Weights of a small transformer language model: 15 layers, 11.6M parameters.
MLP neurons of a small language model. Each row is named by its layer, matrix (gate and up: input weights) and neuron, and shows model dimensions 192-255. Each number is 128 + 32 x the weight over its row's rms, rounded and kept within 0 to 255. A neuron's up and down rows have the sign that makes its largest values positive.
After each neuron's rows, "fires on" lists the tokens most often at its 100 highest values on Wikipedia text that the model never trained on; "fires after" lists the tokens most often just before its 100 highest values on Wikipedia text that the model never trained on. A number after a token or word is its count.

L2.gate431 [204 131 102 119  77 121 151 164 168 133 116 108 142 188 159 123 137 111 149 128  90 170  83 148 122 119 122 116 110 123 169 193 140 141  75  85 139 161 137 168  60  81 170 149 149 160 155 134  83 131 176 135  91  89 121 140 161 162 137  97 118 100 122 145]
L2.up431 [159 119 131  94  96 119 116 210 119 144  94 100 108 107 133 127 140 102 146  90  98 144 140 176 176 109 163 120 111  76 183 146 146 133 122  80 178  72 112 181  86 116  95 160 147 151 192 199 162 112 187 103 116  85 107 104 103  70 167 196 144 151 162  84]
fires on: "vol" 33, " mo" 26, "ju" 22, "mo" 19
fires after: " " 22, " in" 17, " re" 9, " Re" 6, " De" 4, " Se" 4

L6.gate417 [149 176 161 135 134  95 104  84 118 160 156 141 136  88 129 132 141 139  86 123  87 151 125  88  90 117  84  88 127 122 156 100 161 177 124  77 126 158 124 144 137 109 161 182 218 130 124 114  95 104 177 101 162 144 158 101 127 144 109  99 123  92 136 115]
L6.up417 [132  58  90 152  74 134 129 120 176 122  77 126 124 114  96 157 107 125  64  49 128 124 177 114  89 186 183 118 139 108 137  96 146 116 150  95 146 155  91 111 110  78  89  94 141  72 153 138  78  48 113 155 143 137 142  80 113 211 111  86  88 119 146  93]
fires on: "'" 21, "ir" 17, "und" 7, "o" 7, "ant" 6, "ick" 5
fires after: " " 51, " (" 10, " K" 7, " S" 4

L3.gate21 [111 140 167 120 106 135 143 125  55 122 125 147 110 163 177 185  91 101 137 119 157  95 111 136  88 102 165 120 198 142 123 140 142  55 141 149 145 106 135 143 110 192 118  62 198 148 191 122  74 126 116 134 148  80 100 105  90 191 123 144 108 121 141  83]
L3.up21 [140  97 212 140  82 102 137 119 148 136 134 115 142  93 131 127 130 138 158 174 152  78  78  82 175 114 131 205 144 119 130 101  78 151 125 162 165  70  73 132 127  93 135 176 128 130 108 124 127 109 127 161  64 111 165 159 127  83 132 150  91  98 139  95]
fires on: "-" 38, " 2015" 9, "85" 8
fires after: "\n" 38, " 19" 18, "–20" 9, "," 8, "|" 6, "-" 6

L6.gate405 [156 157 146  81 155 138 105 139 113 158 154 150 142 164 126 164 146 133 107  81 118 148  57 110 161 122 195 108 136 142 165 140 142 149 114 145 159 151  81 126 118 105 137 119 165 147 122 126 165 143 123 148 134 101 139 118  42 100 114 126 125 147 138 144]
L6.up405 [127 115 118  83 126 158  88  73 193 106  83 110  85 119  81  71  91 202 129 128 163 113 134 121 127 153 120 103 134 108 141 146  86 147  84 128 110 133 145 112 124  98 128 136 117 132 159 109  74 187  80 128 113 131  97  89 104 136 119 195 129  94 189  97]
fires on: "ig" 25, "ine" 11, "k" 8, "t" 6, "an" 6, "g" 6
fires after: "ne" 23, " Ch" 14, " or" 7, " Pe" 6, " Vi" 5

L6.gate214 [121 196 154 115 149  76  90 104 145 200 141  90 191 145  71 169 112 120 119 179  95 129 100 159  71 152 103 122 136  78  96 102 143  98 177  74 167 160 114 124 133 114 128 154 179  77 103  82 152 165 101 110  74 115 116 102 121 150 105 132  78 126 117 127]
L6.up214 [ 98 119 195 111 148  92 118  82 115 114 114 159 155  95  93 223  92  70 135 123 151 182 100 142 147 159 144 119  61 164 119  70  91 118 151 118 117 113 134 145 109 174 122 101 171 149 148 120 179 164 115  96 126 120 157 135 106 115 154 104 205 173 156 102]
fires on: "im" 21, "m" 17, "ll" 9, "as" 7, "ak" 6, "mer" 6
fires after: " E" 20, " I" 12, " O" 10, " S" 10, "E" 7, " We" 6

L6.gate306 [166 177 181 111 129 127 175  71 113 166 175 177 118 135  89 112 166  98 148 128 104  82 128  64 131  69 129 159 155  80 139 112  98 150 109  70 171  82 115  76 179 113 135 188 125  80  97  90 120 101 153  85 127 114 100 124 159 167 171 110 167 115 130 143]
L6.up306 [129  99 101 173 127 120 133 105 129 148 160 116 115 109 203 135 124 102 159 129 106 116  89 164   9  50 100 133 143 164 103 187  81 161 122  82 148  89 100 118 103 133 121 113 139  86 161 154 134 155 177 172  87 120  91  90 151 131 137 125 113 171 103 181]
fires on: "ru" 24, "us" 10, "y" 10, "la" 8, "li" 7, "tro" 6
fires after: " S" 20, "s" 17, "c" 12, " st" 8, "st" 7, "oc" 5

L6.gate432 [143 170 162 154 137 105 107 116 177 138 130 140 156 158  80  75 153 115 136 100 160 148 130 205 156 156 118  59  99 133 107  96 126 174 102  92 140 196 136 135  91 144 106 132  85 101 114 141 108 131 162  92 103 145 134  93  57 192  97 101  43 134  87 110]
L6.up432 [101 145 153 165  76  87 161 110  33 154 110 109 195 140 184 144 164 162  85  98 110  94 100 103 182 125 164 118 109 140 184 121  88 163 134 122 104 154  77 146 105 197 166 150 132 165 155 110 132 185 114 116 143 155 148 151 107 126 146 184 125 145  96 126]
fires on: "c" 17, " =" 9, "ro" 8, " car" 7, " sp" 7, "ar" 5
fires after: " (" 16, " b" 14, "B" 11, " \"" 6, " Ma" 5

L2.gate550 [109 142 125 131  72 134 149 119 150 110 117 131 143 128 134  53 139 110 109 123 179 143  94 101 126 132 101 149 111  82  71 131 149 105 128 104 129 133 111 193 191  99 195 133 156 114 155 159 100 145 136 195 131 203  92 149 110 121  74  73 137  92 141 134]
L2.up550 [ 89 112 193 174 117 144 192 123  85 163 180 174 215 113 125 200 118 104  87  83 127 130 103 113 190  49 182 165 135  86 119 119 191 140  79 140 125 148 100 111  90  78 118 165 118 142 126 180  85 119 149 126 125  91 101 174 107 176 108 150  96 128 160 167]
fires on: " /" 28, "85" 7, " –" 7, " was" 5, "93" 5, "72" 5
fires after: " 19" 43, ")" 9

L4.gate185 [138 121 145  87 176 125 147 116 165 142 117 113  71 167 145 101 163  78 121 132 117 161 135  97 148 125 107 162 123 136 166 124 153 148  68 160 130 113 159 162 159 136 102 138 182 143 124 147 158  94 144 167 162 112 105  93 114  90  84 168 144 166 171 114]
L4.up185 [172  63 152 144 164 117  98 141 112 127 145 151 166 164 139 167 150 152 136 136 132  29 157 102 140 139 124 149 155 133 129 100 158 139 123  85 150 101 128 157 122 177 133 107  64 163 132 123 122 126 160 104 151 148 102 187 136 120 167 141  77 188 180 147]
fires on: "ff" 28, "and" 15, "amp" 9, "ick" 6, "um" 6, "ell" 6
fires after: " h" 16, " p" 12, " di" 11, " d" 8, "u" 7, " su" 6

L4.gate383 [157 182 156 141 125 122 148 121 144  83 135 143  57 146 144 116 132 140 150 108 101 140  94 154  90 148 137  96 103 130 114 186 123 126 160 134 149 219  85 134 111  80 152 154 162  66 100  90 122 153 117  79 177 185 117 130 120 142  86  83 133  78  99  71]
L4.up383 [168 107  53 154 159 156 124 144 102 113 169 157 131  96 174 148 158 123 132 174 122  41 141 197 142 172  99 133 137 134 154 218  84 153 128 138 100 126 119 107 109 144 160 157  93 108 139 167 111 101 162 162 156 148 138 105 126 111 155 140 148 109 145 125]
fires on: "20" 92, " 18" 4
fires after: " (" 53, "\n" 10, "." 8, "-" 5, "," 4

L4.gate98 [115 144 142 136 103  70 163 163  94 156 106 116 128 138  69  83 113 147 131  74  85 165  59 119 151 113  81 138 102 112  99 114 151 133  98 111 168 119 185 175 161  79 118 132  87 132 123 119  98 125 107 117  88 143 167 111 169 123 101  83 118 174 173 125]
L4.up98 [ 67  97  86  86 107 101 167 115  81  92 106 155 120 135 134 138  52 145 104 155 105 155 127 144 129 152 113  93 127 173 124 116 101 153 137  85 103 109 164 159 105 137 110 166 147 154 140 127 121  97 132  91 119 114 105 118 117 130  82  43 142  78 145 133]
fires on: "===" 25, "ra" 20, "ar" 15, "sh" 4, "ide" 4
fires after: "\n" 26, " S" 11, " F" 11, "S" 9, " Sa" 9

L3.gate182 [111 105 132 105 198 158 180 137 150  74  49  61 116  81  91 188 161 125 128 128 144 138 110 133 119 125 125  70 120 181 135 147 145 160 162 150 166 176 177 130 140  78 107 135 135 127 144  82 136 106 117 109 135 159 102  73 133 125 118  90 125 181 161 120]
L3.up182 [127 136  83 121 187 107 111 119 187  90 142  88 112  81 137 105 140 121 149 131 120 130 171 115  62 143 173 134 108 151 174  76 158 157 112 117 179 172 145 148 128  79 151 121 111 110 136 104  55 111 130 134 162 125 155 122 157  79 169  91 118  92  99 229]
fires on: "==" 71, "===" 12, "cu" 7, "vel" 6
fires after: "\n" 61, " " 11, "s" 4

L2.gate302 [159 148 108 156 142 230 145 151 163 145 109 147  93 121  97 109  95 137 125  95  99 127 128 169 164 156 103 159 148 163 149 109 120 123 111 175 108 130  94 161  56  95 140 115 136 105  83  84 150  78 163  98 142 119 127 134  79 179 172 123 171 128 109 136]
L2.up302 [158 109 101 151 125 145 154 144 120 149 158  72 128 131  91 160 135 122 110 120  81 130 138 147 132 191 102 106 114 101 137 129 144 143  99 148 132 137 137 122 124 140  83 167  91 120  78  73 111 160 117 140 123 145  89 136  87 123 131 104 139 117  97 160]
fires on: "ra" 59, "o" 39
fires after: " " 100

L8.gate433 [112 141 127 115  86 121 182 177  79 153 125  55 155 114  95 162 118  64 122 148 115 131 140 147 141 139 126 117 113 142 188 142 131 102 120  94 129 124 139 139 121 116  60 105 172  53 169 121 159 103 158  22 176 165 160  81 105  91 159  67 128 162  72 124]
L8.up433 [ 99 131 156 147 142  82 154 185 146  90 116 126 108 118 123 139  54 118 103 134 105 102 134 153 133 163  66 126 124 120  93 208 106  91 106 129  88 167  90 158 201 108 137 119 122 106 127  98 158 110 142 107 176 162 127 120 120 187 120  35 195 101 129  95]
fires on: " was" 19, " is" 18, "ver" 10, "em" 5, "us" 5
fires after: " it" 23, " It" 12, "we" 9, "i" 8

L2.gate215 [180 135 142 178 156 131 156 157 162 167  84 103 164 134  82 136 117 121 131 155  95 197 148 161 142 162  86 120 121 124 110 110 156  82 135 122 228 123 140 148 155 139 137 112 128  72 138 161 113  75 190 113  74 132  89 117  86 147 147 130 154 142 113 169]
L2.up215 [ 41 138 133 113 143 113 172 132 116 147 191 126 136 138  72  83  93 149 102 127 139 137  99 175 140 152 104 137 133  86  80 133 146 178 162 116 142 122 141 163  64 123 100 138  77 193 195  81 118 134 146 119 177 137 182 131 133 100 108 171  99 188 116 105]
fires on: "en" 43, " Ja" 24, "ar" 13, "th" 11, "ja" 7
fires after: " " 76

L6.gate543 [111  98 176 112 131 173 112 155 135 146 152 116 108 111 135 154 120 111 169 148 140 177 107  96 130  71 141 121 193 101 202 195 143 124 102 147 166 131 169 157 170  98 145 130 201 123 170  94 161  55 152  94 142  88  80 128 161 107 105 198 180 123 149 140]
L6.up543 [ 97  86  86 168 118 122 102 175  75 171 123 103 154  61 104 208  95 110 153 134  72 147 155 103 103 124 138 108  93 140 169 105 153 152 131 151 179 170 115 126 104 134 106 186  82 108 186 119 204 116 132 177 133 125  97 120 173  94 169 100 114 172 143 114]
fires on: "y" 31, "le" 24, "er" 13, "." 6, "on" 4, "ru" 4
fires after: " G" 25, " C" 15, " T" 13, " c" 9, "G" 7, " P" 6

L11.gate210 [159 142 124 104 106 144  64 110  79 127 167  51 118 127 135 154 160 129 137 125 110 159  68 123  65  84  85 165 141 142  96 123  98 125 125 122 169 145 141 164  93 146  43 117  97 118 170 148 121 123 158  58 177 110  95 135 200 130  96 112 156 183 108 149]
L11.up210 [140  73  98 152  79 124  99 143 149 180 113 113 113 151 138 114  95 145 130 106  92 141 101 140  85  85  88 143 143 123  77  88 140 146 117 129  90 157 110 210 123 153 148 168 135 158 155 121  47  99 161 163 159 143 133 186 147  78  98 124  96 124 106 123]
fires on: "-" 59, "===" 9, "|" 7, "ri" 5, ":" 4
fires after: "\n" 64, " " 8, "s" 7

L4.gate379 [102 178 205  69  96 128 156 148  95 150 101  93 102 130 131 195 186  81 127 154 136 168  61 172 130  85 131 137 100  79  97 161  88 124  88 171 207 175 136  87 147 179 119 109 159 157  93 115 125 137 171  42 191 125 103 149 132 163  59 145 155 141 143 122]
L4.up379 [118 153 116 140 202 154 116 119 114 154 212 107 144 127  83 133  91  96  92 132 120 181 127  90  82 157 171 167 139 186 128  87 105 156  97 145 198 162 106 165 159 149 151 150 138 172 111  98 106  93 133  93 187 127 101 137 136 133 120 112  52  94 114 180]
fires on: "y" 49, "re" 16, "o" 7, "ho" 7, "age" 5, "il" 5
fires after: " S" 31, " G" 24, "S" 7, "G" 6, " T" 5

L4.gate308 [139 173  95 135 137 131 122 163  70  76 167  64 110  80 103 123 159 105 127 156 143 150 123  40 139 110 144 139  94 104  67  83 165 123 130 162 163 130 131 118 126 125 163 136 126 105  94 178 167 110 132 100 118 107 101 104 113 182 102  64 173  93 107 181]
L4.up308 [103 127 100 113 157 160 138 100 157 142 100 106 179 123  77 135 134  93 163 159 109 110  88 113 118 120 118  93  70 163 100 154 158  87 167 137 114  88 222 126 164 139 104 121 154 116 170 206 132 177 159  61 168 129 143  63 142 166 118 112 132  76 157 103]
fires on: "ra" 35, "ro" 21, "re" 14, "lo" 7, "ri" 6, "com" 4
fires after: "c" 59, " C" 11, "ce" 9, " c" 8, "s" 8

L2.gate111 [ 95 146 143 184  78 158 184 154 162 120  77 140 184  91 157 122 158 117 161  89 136 128 154 141 123 101 112  68 153 129 121 128 150 148 164 149 169 132 168 213 154  95 143 129 136 115  83 127 139 120 156 150 109 195  54 138 109 162 129  93  90 139 144 158]
L2.up111 [140 130 125 110 124 141 180 106 126 149 163  89 137 105  75 168 178 151 139 131 156 200 126 124 174 103 132 109 109 140 149 130 166 170 111  96 141 173  76 143 190 103 117 121 101  96  78 179  69 129 151 137 168 157  63 114  62  97 125 174  90 150 104 103]
fires on: " was" 41, "72" 8, " 2007" 5, "78" 5, "76" 5
fires after: " 19" 25, " He" 11, "|" 8, " (18" 6, " he" 5, "e" 5

L4.gate433 [207 104 120 135 111  59 101 105 177 109 132 102 108 148 153 129  98 155  99 153 108 138 119 128 180 141 120  89 147 127 167 147 140 135 103  81 146 134 222  89 120 199 133 218  92 130 138 137 100 150 151 114 115 151 145 188 109 104 135 132 126 132 126 102]
L4.up433 [ 92 153 159 149 103 107 140 180 130 136  99 112 209 168 183 175 142 137 109 126 120  92 156 115 121 114  76 140 165 113 166 198 101 108 120 132 112 116  87  94 110  88 149 144 149 175 138 110 153  93 139 115  92 112 112 174 117 137 153 161  82 178 129  92]
fires on: "en" 49, "ve" 9, "ight" 5, "ven" 5, "no" 5, "a" 4
fires after: "e" 32, "all" 10, "de" 10, " se" 10, "te" 9, " de" 6

L4.gate358 [100 136  98  77 105  60 142 139 136 217 123 119 105 125 121 117 159 116 139 127  79 234 121  93 112 142 115 114 103  97 119 116 102 118 111 123 157 177 121 143 150  96 129 124 163 116 174 104 143 151 119 100 161 150 128 139 105 116 119 145 119 146 127 172]
L4.up358 [ 69 120  55 135 167  96  72 221 182 166 129 132  64 114 123  48 150 112 138 158  97  98 162  82 148 159  68  75 141  61  98 140 156 129  58 124 205 142 100 130 147 159  87 206 182 114 140 118 169 119 155 115 110  93 104 184  71 109 158 139  99 116 154 147]
fires on: "par" 44, "le" 16, "vol" 12, "er" 9, "r" 6, ":" 5
fires after: "th" 32, " in" 12, " De" 11, " " 9, " se" 6, "-" 6

L2.gate540 [195 146  72 133 115 145 171 143 153  92 153 128 108 124 108 137 139 104 129  91  95 162 103  59  68 140  89 125  74 115 129 158 171 121 127 119 150 146 100 182  92 137 101 111 125  87  69  92  84  73 144  77 130 112 155 118  77 170 116 133  75 124  73 109]
L2.up540 [208 115  86 161 119  82 171 167 111 123 172  90 102 155 149 180 161 145 116 129 115 139 118 105  98 133 122 156  49 106 110 119 150 124 147  52 110 159  85 112 146 141 115 124 104  82 143 108  47 114  97 126 111 115 156 141  62 159 172  68 124  92 111 141]
fires on: " \"" 42, "“" 24, "'" 19, "—" 15
fires after: " " 42, ")." 8, "-" 5

L4.gate140 [ 70 164  70  89 135  78  87 111 123 136 122 133 140 149 109 110 146 125 117 146 129 127 107 127 116 149 133  47 142 129 139 158  90 137 143 115 161 106 112 108 166 163 141 169 110  55 138 134 150 108 152  92 149 150 140 177 100  65  49 170 149 176 144 130]
L4.up140 [ 81 165 113 117 162 145 152  86 169 151 152 146 136 176 118 112  71 102 113 211 153 159 109 112 105 105 114 100 173 165 116 122 108 114  90 163 197 150 108 136 115 131 115 104 135  86  96 144 131  70 145 100 169 188 121 129 150 174 122 117 138 101 153 176]
fires on: "tic" 14, "R" 13, "re" 12, "V" 9, "or" 8, "ial" 6
fires after: "th" 17, " Th" 16, "le" 14, " S" 9, "T" 8, "S" 6

L4.gate220 [101 105 137 167 178 162 146 133 100 137 164 132 109 112 133 112 118 151 116  81 143 112  80  85  70 103  54  68 129  96 114 138 156  91 146 139 173 140 128  75 127 123 120  50 174  84  90 133 162 136 117  98 144 169 162 102  81 104 112 123 162 139 122 132]
L4.up220 [141 133 130 135  94  77 129 126 110 159 116 124 139  99 102 142 176 116  90 117 187 159 120  93 171 123 166 141  97  99  71 124  80 112 146 126 188 164 143 149 113 103 157 143 117  96 124 202 224 111  57 129 113 123 113 143 207 181  66 163 125 177 182 116]
fires on: " under" 24, "lu" 11, "qui" 9, "mm" 8, "red" 7, "en" 7
fires after: " c" 20, "c" 17, " C" 17, " co" 9, " Co" 5

L6.gate498 [160 203 181 130 127  67 125  56 135 155 121  81 101 164  83 123  97 115  84  34  63 152  97 136  38  79 130 120 190 173  47 115 132 151 146  71 175 136 123  89  81 174 101 149 176  84  86 171  72 158 134 104 150 132 164 104 139 194  98 140  84 127 143  94]
L6.up498 [163 160 164 181  99 120 139 127 147 106  64 114 149 134 142 161 119 107  63 128 131  71 176 155  71 133 144 100 136 137 186 159 100 132 128  82 160 123 139 152  97 127 110 152 129 119  90 154  57  94 117  99 123  91  87 120 152 206 150 143 135  99 108 174]
fires on: "o" 44, "art" 17, "z" 11, "und" 10, "ant" 7
fires after: " " 68, " S" 14, " (" 4

L4.gate533 [162 145  83 108 136  50 132  62  90 131 139  77 150 161 176 192 135 173 108  58 101 140 132 202 128 139  93 196 161 136 155 120  94 126 117 130 135 133 143 152  91 144 127 137 167 121 125 115 107  72 116 143 142 119 137 105 117 168 142 117 112 175 149 135]
L4.up533 [191 159 101 137 122 105 157 142 133 155 127 162 168  83 178 116 147 115 195  94  84 134 108 120  88 114 145 166 100  97 107 132 151 111 130 139 118 134  80 122 125 136  77  97 119  85 136 132 147 195 109 186  96 133 109 140 130 108  76  88 121 139 160 143]
fires on: "i" 30, "hi" 12, "is" 11, "low" 10, "on" 5, "ak" 5
fires after: "o" 22, " O" 19, "ol" 5, "i" 5, " high" 4, " be" 4

L6.gate100 [ 83 142 106 119 139 121 122 108 131 169 111  94 146  45 127 108  87  85 125  73 109 179  76 117  89 121 123  88  90 145 145 121 137 163 134 127 141 121 183 123 168 118 112 162 162 126 109  91 152 163 153 157 173 172 110 115 132 164  94 169 166 127 138 139]
L6.up100 [128  77  62 141 110 141 132 103 172 161 167 151 172  70  79 163 117 167 150 158  43 149  94 138  94 122 121 109 182 122 139  93 104 209 141 105 161 162 148 160 144 157  82 150  83 130  60  55  95 108 134 134 129 140 131 198 125 130 113  76 128 130 100 165]
fires on: "-" 36, "d" 24, "s" 17, "er" 5
fires after: "\n" 36, " " 19, " G" 9, " Win" 5, " I" 4

L2.gate238 [ 69 164 101 134  87 138 121 122 181 109 125 134  70  73 158 170 155  57 147 110 113 168 122 141 147  93 115 105 100 138 134 147 129 114 150 151  93 146  95 137 152  91 140  95 133 108 179  93 119 156 134 115 168  97 144 138 133 108 116 167 137 147 112  91]
L2.up238 [159  89 143 133 139 115 107 108  67 129 105 124 174 106 106 111 127 134  35 170 114 103  99 102 160 152 102 127 138 166 156  59  94 134  84 153 142 109 133  93 148 156 139 145 137 176 101 146 155 133 123 208  93 138 102 156 145  90  91 147 186 135 130 104]
fires on: "20" 73, "–20" 22
fires after: " (" 52, "\n" 10, "-" 5

L4.gate371 [154 135 150 115 150 121 176 209 111 154 104  82 115 118  97  38  81 177 162  76  71 161 178 101 167  94 100 124  68 153 137 101  84 144 119 109 142 201 202  90 177 116 115 118 142 121 142  75  61 119  86 113 165 128 109 101  72 104 129 131 121 109 117 133]
L4.up371 [ 80 138 173 129 132 118 170 115 155 121 143 145 130 148 106  98 114  95 122  83  99  72 147 114 140 117 203 114 128 134 137  96 170 152 148 128 187 167 145 167 132 192 175 163 132  60 133 117 124  74 162 174 138  68  79 146  76 147 132 156 110 124 154 146]
fires on: "on" 26, "hen" 8, "one" 7, "an" 7, "e" 7, "a" 7
fires after: " sp" 22, "p" 20, "mp" 16, " Sp" 8, " p" 5

L9.gate144 [155 145 121 142 156 115 118 142 125  68 116 105 103 123 106 107 121 108 159 145 129 147 101 127 111 160  82 131 124 145 182 162 116 119 130 110 124  98 124 137 155  34 175 110 190  80 113 117 178 210 158 129 140 130 124 100 106 155  81 130  76 160 163  96]
L9.up144 [154 122 187  62 106 186 109  66 161 108 131 183 139 160 203  83 145 146 146 126 179 163 129 109 147 169  98 114 137 116 108 132 129 171  96 131  87 102 118 162 114  66 147 112 148 155 149 130 119 155 127 194 126 141 118 151 109 132 104 172  71 151 157 140]
fires on: "s" 42, "A" 12, "ne" 9, "ad" 7, "d" 6
fires after: " con" 24, " Con" 11, " sub" 9, " gr" 7, "'" 4, "\n" 4

L6.gate490 [163 128 179  43  51 149 118 115 126  91 105 171 140 101  93 167 158 117 160  93  98 113 108 199 187 123 139 189 116 132 162  95 131  80 179 157 132 106 141 105 135 159 155  87 180 155 130 115 154 179 109 171 142 132 165 103  84 108 143 114 114 198 137  85]
L6.up490 [ 92 138 160 127 135 121 116 112  99 114  78 190 154 140  70 117  93  72 158 158 101 129  99 130 122 125 116  62 148 131 121 103 111 178 144 115 144 137  88 113  85 129 193 107 137 170 123 114  88 178 118 135 120 146 175  79 139  48 155 136 136 107 120 127]
fires on: "tra" 23, "ce" 20, "ite" 10, "se" 7, "ol" 4, " he" 4
fires after: " con" 22, " (" 17, " Con" 9, "ch" 6, " re" 5, "ie" 5

L6.gate181 [139 153 126 119 144 124  98 125 143 153  97 114 174 158 103  74  90 140 135 163 131 148  95 148 106 156  95 104 116 132 129 124  85 114 115 145 167 225  93 106 133 115 148 100 147 134 103 138 143 103 146 131 217 181  96  80 127 105 119  79 135 133 138 130]
L6.up181 [101 147 118 113 171 147  98 142 152 107 180 117 192  43  70 161 125 138 106 146 162 142 152 109  81 153 149 143 116 124  89 146 146 152 122 136 189 145  94  92  79 168 146  86 178 205 109 161 160 126 119 127 145  81 157 100 136 149 139 163 117 137 128 136]
fires on: "ar" 39, "par" 19, "it" 9, "as" 7, "w" 4, "har" 4
fires after: " " 20, " P" 14, "P" 8, "ct" 8, "at" 4, "w" 4

L6.gate345 [ 99  87 139 109 131 162 112 137 115 191 116 100  62 125 129 151 126 137 115  82 118 161 109 117  86  86 136 175 161 177  48 128  89 161 154 140 128 129 123 121 103 153 128 130 137  97 125 131 174 108 135 156 167 160 128 130 143  92  81 108 132 104 144 100]
L6.up345 [115 160 181 118 104 137 129 156 120 191 142  90 142 159 138 112 175 117  72 104 119  90 130 160 141 158 122 106 116 220 184 119 169 186 145 168 104 157 122 114  82 111  83 118 119 130 163  69 127  82  77 121 186 126 133  95  90 155 178 168  84  76 129 132]
fires on: " p" 25, "p" 17, "und" 8, "c" 7, "ba" 6, "f" 6
fires after: "-" 29, " f" 7, " F" 7, " un" 6, "tt" 5

L4.gate423 [129 153 104  99 103 180 161 191 163 159  87 120 102 144 153  48 149 175 136  85 155 154 123 140 131 104  96 105 133 115 175  92 140 128 112 124  94 177 158 115  89 103 110 137 138 143 136  99  90 124  99 117 137 151 145 105  80 121 147 100 168  73 177 150]
L4.up423 [130 114  76 181  77  99 158 106 152  65 135 124 161  88 155 126 144 145 165 117  56 106 102 153  71 133  69 185 102 107  90  84 117 120 150 128 154 100 129 157 130 140 123 161 124 124 131  66 178 156 133  65 168 164 113 112 116 113 160 106 148 154 187  99]
fires on: "a" 15, "e" 13, "the" 11, " those" 10, " some" 8
fires after: " sp" 31, " Sp" 11, " (" 7, " as" 5, " and" 4

L8.gate116 [191 105 135 100  75 125 102 124 111 100 123 118 140 129 103 145 143 114 124 137 196 162  92 106  86 132 104 112 109 118 147 183 141 133 151 142  77 100  73 174 115 115  74 161  66 117 106  77 199  93 163 137 156 149 144 140 134 147 134  47 109 132 168 104]
L8.up116 [145 134 208  87 161 136 188 123 128 142  49 147 110 175 116 134  32 122 100 119  81 116 137 126 157 138 138 137 153 236 177 121 120 137 151 128 119 138 120 141 174 122 125 112 147 134 136 137 117 151  92  79 116 139 120 122 141 118 104 128 111 133 147 106]
fires on: "." 14, "ca" 12, "it" 12, "u" 9, "us" 7, "ur" 6
fires after: "s" 32, "oc" 10, "ur" 9, "it" 7

L3.gate13 [194 128 106 137 123 122 165 159  92 151 102  78  76 140  87 143 146  98 126 116 128 122  92 193  87 141  70 112  73 135 171 113 123  98 203 135 130 158 182 119 176  89 130 137 116 106  69 149 138  89 154 131 162 181 162  67  99 121 104 145 171 151 146 177]
L3.up13 [174 112 122 171 166  91 149 165  97 115 124 117  86  98 119 142 121  83  96 126 163  84 116 141  63 153 102 117 125 151 160  95 145 120 148 189 118 119 192 108 152 158 119 145  80 126 136 186 127  81  64 138 150 143 180  70 102 189 117  95 136 117 141 151]
fires on: "==" 46, " ==" 44, "====" 6, "===" 4
fires after: "\n" 30, "s" 20

L6.gate209 [138  94  89 159 125 139 109 151  91 167 170 159  82 128 129 121 115  96  94 181 116 129 109 140 123 101 148  55 105  72 146 125  79 115  75 136 111 179  97 122 157 152  93 115 102 130 160 147 116 110 171  91 119 208 148 141 144  76 132 117 128 167 123 100]
L6.up209 [107 174 192  71  79  89 138 158  60 109  86 114 147 165  93 108 148 180  89 132 143  77  99 167 119 172 147  71 148 103 145 127  90 137  88 122 149 121 162 125  96 120 152 164 147 173 158 140 118 139 114 110 139 143 155 140 127  69  89 154 118 149 120 101]
fires on: "w" 25, "ven" 19, "e" 9, "if" 9, "en" 7, "x" 7
fires after: " se" 15, "fe" 12, "e" 11, "re" 7, " f" 7

L4.gate226 [153 162 148 115 126 159 175 163  74 150 139 112 146 146 203 104 123 116 135 167 137  94 157 131 115 140 145 181 133 130 148 125 128 108 132 150 122 171  73 121 138  92 121 163 114 116 169  90 130  79 177 126 127 128 142  94 153 108 145 108  64 172  89 127]
L4.up226 [107 149 149 116  91 133 153 165 153 165 124 146  95 109 174 112 112  75 139  66  48 108 157 168 154  83 146 133  90 114 111  83 143 119 148  72 123 139 133 144 151 102  99 104 142  98 144 144 116 133 136  95 100 136 160 134 134 115 113 132 124 154 121 204]
fires on: "l" 20, "and" 12, "ation" 10, "t" 8
fires after: " B" 28, " P" 11, "m" 9, "gi" 6, "r" 4, "b" 4

L2.gate77 [101  56 188  88 153 117 158 160 119 129 144  98 116 112 164 123 133 128 139 110 154 168 102 107 146  66 101 148 143 103  73  67 131 163 151 104 127 152  88 121 171 109 146 189 163 137  72 180 155 145 227 103 133 111 169 122  93  47 117 203 110 183 187 157]
L2.up77 [ 92 113 111 122 112 139 106 139  99 116 104 134 114 166 135 122 115  95 122 105 121 142 119 103  93 184 109 156 111  39 102 102 102  87 171  96 161 142 118 153 144  97 168 108 144 144 153 110  76 144 149 111  92 106 155 139 143 168 140 168  69 177 164 143]
fires on: "-" 24, "=" 21, " /" 13, " was" 9, "==" 6
fires after: "\n" 49, "s" 9, " He" 4, " |" 4